config.toml
num_hidden_layers = 9
hidden_size = 256
num_attention_heads = 2
num_key_value_heads = 2
head_dim = 128
intermediate_size = 1024
vocab_size = 8192
hidden_act = "squared_relu"
norm = "rmsnorm"
norm_place = "pre"
norm_eps = 1e-05
positions = "rope"
rope_theta = 4430.0
rope_fraction = 0.75
qk_norm = true
attn_scale = 0.127
bias = "none"
tie_word_embeddings = false
parallel_block = false
extras = ["capped logits"]
init = "normal"
init_std_qkv = 0.0362
init_std_o = 0.0
init_std_up = 0.0362
init_std_down = 0.0
optimizer = "adamw"
learning_rate = 0.00212
beta1 = 0.9
beta2 = 0.98
weight_decay = 0.14
lr_head = 0.00738
max_grad_norm = 1.0
warmup_steps = 253
schedule = "wsd"
decay_fraction = 0.704
decay_shape = "linear"
final_lr_fraction = 0.0
batch_tokens = 65536
max_seq_len = 1024
doc_mask = false
train_tokens = 326400000
max_steps = 4981
dataset = "wikipedia_en"
MLP neurons of a small language model. Each row is named by its layer, matrix (up: input weights) and neuron, and shows model dimensions 64-191. Each number is 500 + 50 x the weight over its row's rms, rounded and kept within 0 to 999. Numbers have three digits each.
After each neuron's rows, "fires after" lists the tokens most often just before its 100 highest values on Wikipedia text that the model never trained on; "fires on" lists the tokens most often at its 100 highest values on Wikipedia text that the model never trained on.

L6.up644:511539504551548557494553530497492344432540447481491552554471531537557501441534463605504417518500586444450424506553513516520451533448473502451398471505473563522425547565496534500537547532494504544507542504464462471558524483600516453551461449485434498507517455437540457518474485515597489467529440526477437494537515444608587516580491487524520491537477522526468480512457494496461495555400
fires after: "0", "2", "1", "3"
fires on: "–", "0", "2"

L6.up675:431530573532508408502502485463580422434562516417556563504458524495496409556522592515559583408572503418514489476541538421547604389487517504422351453457507584469584480420555592579570439537506590457554510541543507530470556560497556475560386469515497533553496513538537552478475527444598494484444466524538418525526521502568546454469449446525491573583457545510531467539463601419410535437443
fires after: "0", "1", "4", "8", "3", " a"
fires on: "0", "5", "8", "1", "4"

L6.up128:524516624473511459492420497443555508411504455459551550450571535354540485565440516483507433555433489428512472524555496570587565493434551551558522494497464390460503483514546557461497507526469432489500500517575508463478461517470487512501462539509411475512522480497412508560488395508484531549472457540536512398541531451627475504587534524579442561498487536492449470507507525517511502511516
fires after: "0", "9", " ", "–", "3", "|"
fires on: "2", "0", " ", "1", ":", "9"

L2.up584:516494462402513455481511562492533483405485437562533518525545606481523419500457526484421449600498437501391487526499518634488454496491438594419471554483496546444499565527488572504531435526387601503520519535474471435643563481576530508439536447437447512496584546476459459561505472421541504571528466518487473516422499461532547486559458522530480494547476537504564619531519429500487486498439
fires after: "S", ".", " that", "s"
fires on: ".", "com", " it", " he"

L2.up93:520460541457402527565508540479491516539633487511575542468544549475615525525447484483383526565509528550530466505483510490497533505579485513552468424564567543567477427524541546566408562536529553488487504486498444469502510523550506505382525413550451491526494496469511490566476469512499415482568468487466435527415530485496415547530504481492450425607518534490555531511444489431423505450482
fires after: " (", " \"", " un", "—", "-"
fires on: "for", "in", "by", " in", "as", "is"

L6.up276:486546459579496470504488544540548476548522429490526593563525578439548424506379500446547430582516515509522523548470482459493532531519572504513466370426474556404548531535500549593428529535488559524557518492506414516558502443452555466542554463509471486566553521482435562513494524513516534554406493632582484509386463526555449527567541503554508494537446565464415485522440503424549480522487
fires after: "1", " "
fires on: "9", "1", "8", "6", "7", "4"

L2.up908:480514487449458605649504462519445579478491477512496579510491517440572528533419571486378536466455488495527488465572508523456486495470483562556552509549438464499513426452559460503487618501402496467420477461425484493491455563526469528422535468506484492477453580478446571495529468541561474521498553530582542529457524402495451566508429501464444471497536514531505530542569461424522535518441
fires after: " (", "-", " \"", "/", " ", "—"
fires on: "a", "e", "de", "o", " ="

L6.up932:514458520506501463520520524582558478516536498560482510510504421506577522503469513517331437564560528458595439483533484555476554501460492496448477514437464427446524572479596510579488538440456527451480469452477481458477409454492568523582549510500437568503460486502434501511379441444463499616424456601435478504503549504455530461500501466475466550571521391573437530606536511473475476515469
fires after: "1", "3", "0", "2", "5", "7"
fires on: " |", ";", "1"

L2.up657:520569547493502482528500586606517464398524425512451497463491485472630511556496548478514412469513528445588582461506535483424497442555494553599550507486577470464485552513494466459479573505469483625431533504504523430623448500482490530495549523531515473532472495475399507491575389443501454487566465525469552496529518517463546495536487552533537481500578465518493555537461470571495466425533
fires after: ".", "n", " add", "s", "^{("
fires on: ".", "n", "avi", "ut", "ic"

L2.up81:500502560516392490492503590436461546456525496423577536495540499476478491587582497493413603458556439542474476514589518589542461464450403442526514447512532553571532467568509536450430595596578525507437471490530469476541477556506539577493517387512459452483624515451466481498420572405491430452524522523441446483450502472551430526468498542467388506612529439413479529501488377393485462493453
fires after: " (", " \"", "al"
fires on: "for", "2", "ter", "the", "all"

L2.up237:578494436453466494627465481443545491497480443504499520458540514442607461515403587544440442476575479501520545541447454604432513484546528553504518463463563491492506514468571488443489454517483515524493426571470499479579524397624571482432532473363579529572499476469478545425472454478533477489537478520463491530479510437570502497558524506448397453541532562473492529470552509334522575509426
fires after: " ", "-", " (", "/", " \""
fires on: "et", "e", "y", "el", "se"

L6.up417:501520509537548564545550491396544474495484455543493526517554485503569451518489505494524514443506475572522389469573537579515583391477520523424520487435497507441593452585558529515570489462474512503503476480507542538482459510421526528453468451560448505598492524507447474519528417502530493442507425476569528473507578484452483453584548605503509558503473416507454493532569491458555546515489
fires after: " ", "-", " ("
fires on: "1", "2", "ing"

L2.up273:530511604494475588512484507433490564443533490431477529491489513471497532549545516408495488526536566504600541537441416549630487421455523443580435435584507506457475579534610555446478555504562468538475470510516458504513490558454494536469525529572574505534570475535396475536414399502545453441533527436516577540416494496538463527508574535541467473492525433481458493539517459465511509551461
fires after: "\n", " Sa", " Ja", " also", " Na"
fires on: "\n", " had", "va", "f"

L2.up714:535621525521475428482518497481559454473477401600585535479548536480641455494522526460493444558510511528515507475452507498503563426420574484435510484494519511524509499462608514569511452540359505436460502518445440458449565523507522473529466523577526537560450493474422426480519509446548513550490448478490448480496501459503548507500584497463516490549482524456406479553500502326512447488415
fires after: "1", "-", "2", " ", "4", "7"
fires on: "0", "6", "7", "2", "9", "4"

L2.up36:484589553520455463510465512455555482491577379514394498557467434466585494570465445460428533559548501496448511445508493500526541453401480587471559483504509444463502520524561573470505560525463580523448547475514497535471465452517504444521535479529490517467457519472412439580549488508490573481510487478515545476389529518582555414389545491507380461544503487535530433564516470490497443604507
fires after: "2", "5", "0", "3", "4"
fires on: "1", "2"

L6.up569:558488515593452470482471484423521437469495505402504564498614493375439594515447468448392468517578420513454506489493416585596512464470492546456559431509548441673422498551456564558511514436528497534415396492477473439499564494494556539429564477449435506514413566396442502533508462488468530502494509569495541512525566444551564470423517557432454392590444487492540504573527425464495476551461
fires after: "0"
fires on: "2"

L6.up277:461438575469464434436445528427498475492482480537550525508470516488607547559510534547403456610503495534477499502493509567494615550399513441526523470510503434477508504489454554554431576538501524438500449442515474531474534551531469430496475497540448550525611579435402543525502428591508479617449463530537604574494605515509560420469541500463471453462399430435496511494483551506446462571448
fires after: "0", "\n", " ", "7", "1"
fires on: "1", "-", ";", "4"

L2.up353:460528578468415500607457557424556559506498447584455618479508509494499513485470522461484480500529510451488519476431477563450559475545471418519534396431482548560497531466533514510523561532481513429446439460517462576487550432466458496505518469551512526512491477461507559479525365541537418457603544490452505561419425527521453475511587462542468502528535463487469534540485525559421508543447
fires after: "\n", "^{", "^{(", "-", " pro"
fires on: "\n", "2", "1", "f", "fr", "s"

L6.up680:557565573492455487510566545409513556481552575534412568528518569466513457461503460475474515522482460430467542403555395483479493444401560475466504515542518510480561479482584497520520512548567461512439422598586516522527585471518476591379528492416480456522481484405535514547602454457483478423482490538506493482484516418473418592485527534435466501580508441499492451596486447387517451555439
fires after: " ", " on"
fires on: "2", "1", " the"

L2.up742:511544537595596501488501530488506405451528393420556555455432475400493536486531465534471463412506540494462549462569524577598510480462509519476484534391539485454590490567562551571486404475472553502472512536566489600506492430525505472514498440515429503581487469568501505589505556437565538464599492488488456509470503500453585488539510553563483619575460526548467485587435552444435528480481
fires after: "2", " ", "3"
fires on: "0", "pur", "mill", "am", " Al"

L2.up467:457493443549518530485392512460514449505529509476472568491496563528509500515455419561439517537678503532550519515459468473562547475432546498573545476523489436518499548550530570473529491505551477586431407399489426530543450505481547462404442494531540481561502495502449450451515364390502557492548511483492516534458490517485465605430468498470416519537542505477542616506398510541451516497475
fires after: "9"
fires on: "8", "9", "7"

L6.up814:454459579539461487506507488451503520478466481479573517521551472333454494528525440504450485487475569355456564497489546584515484485517489462533535473489537449482517478542518529586473578487534476489465556601530356437521439476514495589496477563453497492549573501406451474451515437539464591482514475526488513543475584470513465416478502504585507415466495583430412497516492520522462466491528
fires after: "|", "9", "2", " ", "5"
fires on: " ", "===", "0", "8", "\n", "."

L6.up407:523555667432586432469495487549521483496492459471515646549570490474427480375515446464508468507684498459532458493400454491552528588569539530448474551496491481575471586534567555562540538467448431528425484522477483508547524483506571434505445408543565501562490541481506544542470452523566460445481560433486528519515469548586502502498596438380536518511505452554442517497484537515450538504541
fires after: "\n", "===", " S", "=="
fires on: "\n", " \"", " ", "&", " f"

L6.up918:482522565385551479406501580457545504508609433421571515586460483477507485540515526423403392510583525503451526553508499454484571407514542571459525516436514503471527573438588520586491557484517514444562601407525487531636447475501488520577564481508500483495519507521477516572534433491476576473506441586481434570495490502609430478464463460499468536517446534458486509563495569525482547403434
fires after: "9", "7", "6", "3", "5", "1"
fires on: "1", "8", "0", "5", "9", "7"

L6.up313:430553524461602447497478536414532445515474537373451532469447512566447510498501513556520422500598453472531584431555538455573525572561479473421500504547560569523579543489527475566516452474540562538452474498515509492581507587408581452603512499486449510510519565472419486524500587472544416454503521526476495405442575459516528460478478465598495527565473496680520532516494506467489468464534
fires after: "0", "5", "4"
fires on: "0", "1", "2"

L2.up667:534475522543466488539448477558528464435526525539446578519571566385588399598429498535414540518504567467581395581459553516512462496431536501543408512516558488466534559475557534558517547602400458469426506441454426375557491524522549430574518437581466469600500524451507471518441553461526453551521498520516395483491475532495475475409540548539467529571522587466538521475507497515549554602528
fires after: " the", "\n", "===", " \"", "==", " ("
fires on: "D", "T", " French", "Y"

L6.up150:529495459592563485457592527441506367591553460415563552492521518476399381562527520372455517534526545477482485514625527454557613474437424397590486491500559522572454529504532560577466485517500430451428498494583576534479498472482580418520539509511428515572551509513490471512423540514530488496464472447551484398461518500461382544524583438492498529526475482495467455646433479449484470484391
fires after: "1", "0", "7", "9", "3", "8"
fires on: "0", "5", "9", "1"

L2.up979:582519472505516489500511554511521492453521491466454549487497515410528500621479539538503455398504558540480460453460504563523458459454459571479515442444483542491477445580560505483409431489404573502469581515491552574460555487535523540537517460524449495493413548443527534487473533567615527543460523525538484467519512504468549629511482593534465540462505596608474470634525421494506503509498
fires after: " ", "s", " S", " D"
fires on: "d", "com", "ing", "fl", "ed", "ill"

L6.up662:518499556518504515506527526450514515477494461428496533586525509511650547560522556483512483557511523471494474552537498484481497548461543451448496508439500493514535484553473511428569552554535446571531458508518518481559504429487583420484471489431394612436428583546470525506450461475509431531568476446488601559375498507518475515445482478529430501531491525449473448609523482465384458504465
fires after: "1", "2", "0", "9", "8", "7"
fires on: "2", "9", "4", "8", "6", "1"

L6.up356:595474510635465443543559510571530489492544495477412604493502492401481486492503488416510455552493461448526453545458528567615461516565471484476565351509457449522452478464510453549497543508506502432467516486556418401490571498451496508431611378416438539564435511465560453518461553531509559443554589574473456516561573507551399546462475620482481495578482418465509482504455485460478499516519
fires after: " ", "–"
fires on: "2", "'"

L2.up315:473591479472555436500467547482502476519587479536447475564545540441563504548515563546432503508561457487488427472528577501539574563490446469413462430438532464514487478494562587540432518549547548481492500573407570436670526495586545539493514438541495515513475500481405515507455397500498543492538452549545472416478516557442437440510470524432470463598467529510492515538540485508465433524463
fires after: ".", " ex"
fires on: "7", "5", "3", "Li", "8"

L2.up74:502410588504505511429619501503435511556518517458479468479446515507526600483508486541330515548490484576489475487557445584507561569384497566477481481527538440498470475482501487517518563547543415561475425521530500492511467625550555444521490560471466487570547575509455478527513532463531454454491459514575508448499496372475468493510480545473491508504434538430519535563502524446538420550507
fires after: "\n", "|", "ative", "."
fires on: "-", ",", "\n", " This", " Year", " and"

L2.up655:531494513551479570491541560494535550449503460389492530484453548491561470583528501587406530547489441613436476470470538546467550574473493525499496535529480534431524436474521511569475571511513487548501523493498538402517488532577544517508584547532465472517532555393443553468438415477472558522567461490589488481471505476522430590540469552448517482542523546471579455584441564480511473531505
fires after: ".", "\n", " However", " ("
fires on: ".", "8", "4", "3", ","

L2.up781:569493526386416525537500536482534500473530585516572544557530600487466477475553553467538546486636552503471443479480558573446500423445427482479567435490498467525516551597543586534508544598513513494437459520441599514489525465524505497521472397542517541435444537488455493496511498412500486463424519516530561546358472523505474411535493543466396495556488371487436402551487460469552438545502
fires after: " ", " Al"
fires on: "2", " of", "a", "ne", "vi", "1"

L2.up626:463538533457544519549460511474474492456488538410489587505535511434505408532486448439477376461499598520510468572491494573450470528513540515604560440515515433572490463524524564556418592500410537440503540522463499477474444473543495544375561517502541521588584485472448420465550433469553474490476486493480544532510574568464484528489506491449437486520472497494491467473466462461590509546472
fires after: " Te", " Ji", " Ha", " Da", " Gu", " Do"
fires on: "lu", "ang", "d", "k", "l"

L6.up531:599491430537494529536495530554481481506539485515516464524477577519467472449503459405478533482503518449480506501509500517567529495416581505512435461469484535520607477505480494466529544527464511518478510516574579517585481573448480515519559463499393579463643592517465524524468457421516445485502460498510518447457574504555425440468520516475414558422445546420501447609558393520422516452502
fires after: "1", "0", "9", " |", " ", "7"
fires on: "5", "6", " none", "2", "4", "3"

L2.up840:602477515518530524506464554473518502334481525505440532541464529479489481593539527501477490553529465512397480423491545593513516372486470511482501497555497526483492501534521497475493556549450560438499491504541474490549561484614500577392521495479477491516521548501459566535464559459445497477471448489517488530517508486527525569549446613491575486539470531556510588528377459537489465458462
fires after: "S", ".", "H", " H"
fires on: ".", "5", " from", "T", "6"

L6.up429:627544536537517436477585547491503563485571408461483552570492560428547582509395459501438418488512487446539559513481449560473476456455492495448502471436519534534483472528519559498469429372523570457500436509544491534551507550515552505457487514498550577456505482450565537511495479422569478500512517527485483444491524529489492617501599534503521493482569451508517459571470525489516429498474
fires after: "s", " S", "V"
fires on: "ed", "th", "ing", "id", "ale", "D"

L6.up909:545431566510531465547519457584489531509549549542519528474548509479597580518546443477495516487455552455458468422579512624461574563476443510514516451557544498528498454535531492563522561534542497445417457465439520510475604543446512595480544463482523502449445535504414559549478502509513501453428473501472610508513489544488453389593431401469508485546498493539534476585467535516546426535543
fires after: " ", "3", "0", "9"
fires on: " |", "\n", " and"

L6.up390:567506482614504545570582568542535540407596393502424530528587491459571542534496511437490455447536469467451534504554460565508529515437518492473518464469468579459517439576528542525445596476495463523541451480437492508572466544497453461454532489502544483434469546506453498543507443472609487549471427521525575425452539541504444494628534510503431501489510443567492546511438512494397485448542
fires after: " ", "1", "2", "3"
fires on: "5", "4", "0", "1", "7", "2"

L2.up397:550490487447499521457468598490527597489559501555406577486511524436588451480458617581387504471496507436565492492489476498512526463481496521525443466506581522544437483524593489491464495547467464577492455485482463525500467531581535475436453418433477492484497644417444475466524403514613462499468541520593530469532489606520475517496481561470378415571518527403594574617425460469471514465497
fires after: " ", "-", " (", "ob", " \"", " re"
fires on: "li", "ra", "c", "us", "lu", "is"

L2.up586:637489453521544524548538545571558505506566456500424539466494503516534460505547559485361472511509464490447436475480506510503577523571494462498497542502593497451465485480572608552515562566473576502517473457497494523609501531521496468506604415487469501461514569411352546557479479446442557507542472546515577478438515545492452505555475480522465476563507531463504581528469441555502358489555
fires after: "."
fires on: "6", "5", "2", "8", "0", "7"

L2.up529:439511592496435530449458546523482516502559514422463557497541482457519438534439425471410462451546481599558546513538449503454449548525588509535496377512535557515548475476527561504426456528463530480434554460510514361478538431502495512401506535482469594495618560474446471518469448463513571475490528508532489518438500544581540567505622619360534531553447461534435633514409596451537486492427
fires after: " Te", " me", " Me", " Ga", " Da", "e"
fires on: "lu", "ta", "k", "mo", "o"

L2.up412:574506495559499505477468497459447500529537584439501529541512482452567521581555457546517459489557443578505569448521494437484636406521473498507485500455561514499519552494593631482466511512449490474466572460518511479661498458473515496551473482523497534573552466496367598436563540564522560543504460524467476430508482548549416495390481497531506542546492507571449543581439493537502464499529
fires after: "6", "7", "9", "2", "3", "8"
fires on: "9", "8", "7", "6"

L6.up285:563535430506495545470480507429517421449552448417490531537526497407425533485497496516516554494516452444530451528495445561484510473464447545570468486509436471508528523509543540416554515440405458550398493469525448389485480460502490459432619480413487527498520483471413407498376472510551528428562472588428449573534436512562517580458492452457578567569437426387479530519479386486494500491354
fires after: " "
fires on: "2", "1"

L2.up996:564570470480454550477533503497449511516555501564455516476467536437596489573482508484523492541462491545507427503574458552515542547526490546520568476489544495522494446509538488525556466609427525565511395353465534552426566503548596486485516418370460475439482503395444462585458446459528435489461499555491529495532466467590448540417462474407470475439497469470569530563527511462483568484485
fires after: " ", "-"
fires on: "al", "able", "ty", "ga", "king"

L6.up202:445462419478543457459563500536444469524495441546522558542554554469518487478497532486428593550529484432564450453542583539523485520492489525517492430445484519523563418517689585477457528542558482441486422404509464558575420520481463535489476546545443526462551519477411484540475559501534495492444449477466499520457506506539507452428572554511451485489457540536550426624503436459507491520487
fires after: "1", "0", "5", "8", " "
fires on: "5", "0", "7", "6"

L2.up519:502529436621476407540492559450523431477555499402506522504486453518552460528521486461386430608591461486477424427476460497524662478561550540442552505534543525467509493480578527458531521539421517476495493502498446518522501489510563472489546456493513572539499607542385481560534480524597522537486486517578490504425591518514543432502495467515405454479538505524421615570453460533510460531428
fires after: "9", "3", "4", "7", "6", "5"
fires on: "7", "5", "3", "0", "6", "2"

L6.up395:559538499512535537470464508459524476551505424540518615502555479474542487393433421399458520398512530631536508486558471501521506435479533561533571446381449498517520422568554453547459556524481531547518483488445509529532486455492611578523527464479424505536434555506535411435545520481534431443500534563520523423451525511520446632583532452442417523554468430581527558537510428455573440517430
fires after: "1", " ", "-"
fires on: "9", "7", "ca", " of"

L6.up49:531512536419573507488553501433580458488535438550501583497552592440428420445468558416441475541399486420423504518461510466497518503506536452489466510533455411432443554479610453536504520516455543402489430472585508494487505463493518469490486416532478456433516501457482506487410487447511564466407495462512453469494559459531452541544519498498485556559524442435500431509366459449470559496419
fires after: " ", "-", " $", "1"
fires on: "0", "2", "1", "3"

L6.up522:508475553559537535571532572504559527505561403500454516509564541518623518420489468460431523464531555565502517374516518466528514435477466494490501522536453458558512433532495474490468535489374512443406465507520464549345497480464501539434535423462509527483434533407505487542529493486553492475553430525585475436509566481505490455610504432396394558634549472526533536552497444542506516508410
fires after: "1", "0", " ", "7", "9", "6"
fires on: " |", "th"

L2.up184:570532547473544437530528545482548489480447459552494593515516500500625471617505550409491444522442519405512444496515512464554593443463510489469513553477517597508478560527591494553514584500369615500519433504468440491568497511524457468547573483532500527449455532483436593496456501480488545496524487483553440566497541516540451610579445497513550481555547520513480613467417443491523487572532
fires after: ".", " ", "1"
fires on: "5", "6", "4", "8"

L2.up53:438510512557478443461460519491625466538543475473544595561518516495499445605543461544443445414567469549516547519572511466558617463469558529525503454588512443522539532409534578445497545452527481466510516489526496551517476509492551499534536502545503558523450492459416506579460486457517493515576484529469475512493561544540517489500596469552384593584508494443421451581470561459437548464490
fires after: "8", "6", "1", "4", "7"
fires on: "9", "3", "4", "7", "5"

L2.up333:541558526543426504464427511485400540488590533467455527467498528489457445483419455522440513539496515491563461565441424542449550507505526485544517477477540475522425539464585559510577557550445478438531491539330503514575640464491515547501510515489460548557510466489391433549569406528549402548440483448630421588518522525502493541525532547465450466538500495460496516572540525478526407534521
fires after: " Te", " was", " Ji", " Me"
fires on: "lu", " born", "ang", "ed", "lo", " met"

L2.up70:485627506462510518527526540496492428450470538533594603470561500394518451520519522526425490479562530407492460628521451562508506472472558478484486562473525562523574456524610543496531544476450446427401533490513507370598499527466540450529570507511492495581526504480414558526440397550484542463502443524516487566428482536584478535482411449496407528624476502437470515478552401441509475497510
fires after: " (", "0", "\n", "===", "==", "2"
fires on: "2", "1", "0", "9", "7"

L2.up365:616480577481517582496557499489547402484535523452487533526540542450540540527452547511478490502487495469478413440540485526517575481382495470488453445461587404454584505522502585480527621495418461487370504442487450393512497539535574455408482463549567503479508534486499501487494454418550491469527530516517512500517547506567508484535497514484488536555479452509515486549419526470480515564580
fires after: "\n", " ", "-", "|"
fires on: "\n", "4", " Act"

L2.up539:474520436500476547446422522568469567442530434554601547451509552490583464556549580460446513588497415444556433425432508519490494486466421479490443454451442410525449470492615465602515606531508540481404480551500423534561554515463563475454518467526588520552457538470500494448532499518574394499534504486509555542516551447623451468446452572455441399505507519452581514562480549451515474453526
fires after: " ", "-", " \"", "\n", " (", " ["
fires on: "G", "op", "de", "ja", "min"

L6.up995:512570419469532532492525510513510532562491403555517588501452491521566483591480499484356529470587425550491565508486508532560450427513446436550501524529481457603519525509553486564459468451518623624429499533522477461522538519465576510481519430534534513563522564541452457406449488474550567469454513536553438594539397611421527461457493512432438524628487484525472586604462418404579531523553
fires after: "1", " ", "F", "9", " Division", " |"
fires on: "1", "9", " ", "8", "7"

L2.up78:442508486458442514502499536532475536494572516492469585488516480463555545626479514569387525510447446511529458486544536595568553488428474485555459479498569527484532406451536503569479492489537547464407572481461546457534506586580513497455561429521473500572551564481427475527391461512495486492391506494453532460427453330541491524516441488539371475564413545520518501606416569446532449514485
fires after: " (", "\n", " \"", "(", " It", "|"
fires on: "s", "-", "4", "h", "p"

L6.up209:542535453658444510569524483576466515561553494496511597465515590455533506524523596546575467471448431505456470505529520576497521449514445480497546554431608644521463504577541472570490487509445472546548460371545490489520514450516499434499515497548410629490444531420474539441487499472468474459555512444462610528440519528551466516519411551466515480498468442518543450575419469480462502518505
fires after: " ", "-"
fires on: "1", "al", "ent", " |", " In", "wa"

L2.up118:551488516499491466553532483512540539539581439574553602529578481448502425488499390491500582447533475464513454480561517608508439454534429494465507479462535395467546478614512479438452507521461518464472527466493498513523539419458518514408468411526517448460466494394434514512583559518487506472442465561518523499414545532542495553437537555567396506536582489473545469532360529467485518447457
fires after: " ", "1", " de"
fires on: "1", "2", "é", "ad", "9", "'"

L2.up207:527503487463495494540481531541499482455522469461453542586446475454441426610540475503462445435555470471462542396474547406538531473532566559495537483561561421438557512430517579531410517518443518523438534540465522518531452418494452446463552374481572487639476592526494512537369599484499571560556608512532423430464503544576441439472450510524396416583550522489420518480453407504476386473519
fires after: ",", "5", "8", "0", "3", "7"
fires on: "9", "7", "5", "8", "1", "3"

L6.up460:449567459528552458530580496585460466538531413444523573467545667497540474521499497430525407516533486500510463549538473477508517463503490496425427443494586505522487529519553576514498530581479521507400470492499407403474495417502537513470548433558412534544466525563453548539510513436519497555478448561487524531480488451539506420475542513462530539510445522420444524601511444466437498552426
fires after: "1", "0", "8", "2", "-", " "
fires on: "1", "5", "6", "9", "2"

L6.up802:426494552601518542481421548503519463578502568429474544493516637521446491441510466463407414522623536510473489514480491518549578509495653537448517442492548458476577467512593560559454522507478571457454496555561407508569529484497597482569556569543505512566516489426460510450392471411531515499478500547578506492396524565475495576501495484494488572529406562409375497566458477502487498504500
fires after: "8", "9", "7", "6"
fires on: "3", "4", "2", "5", "7", "9"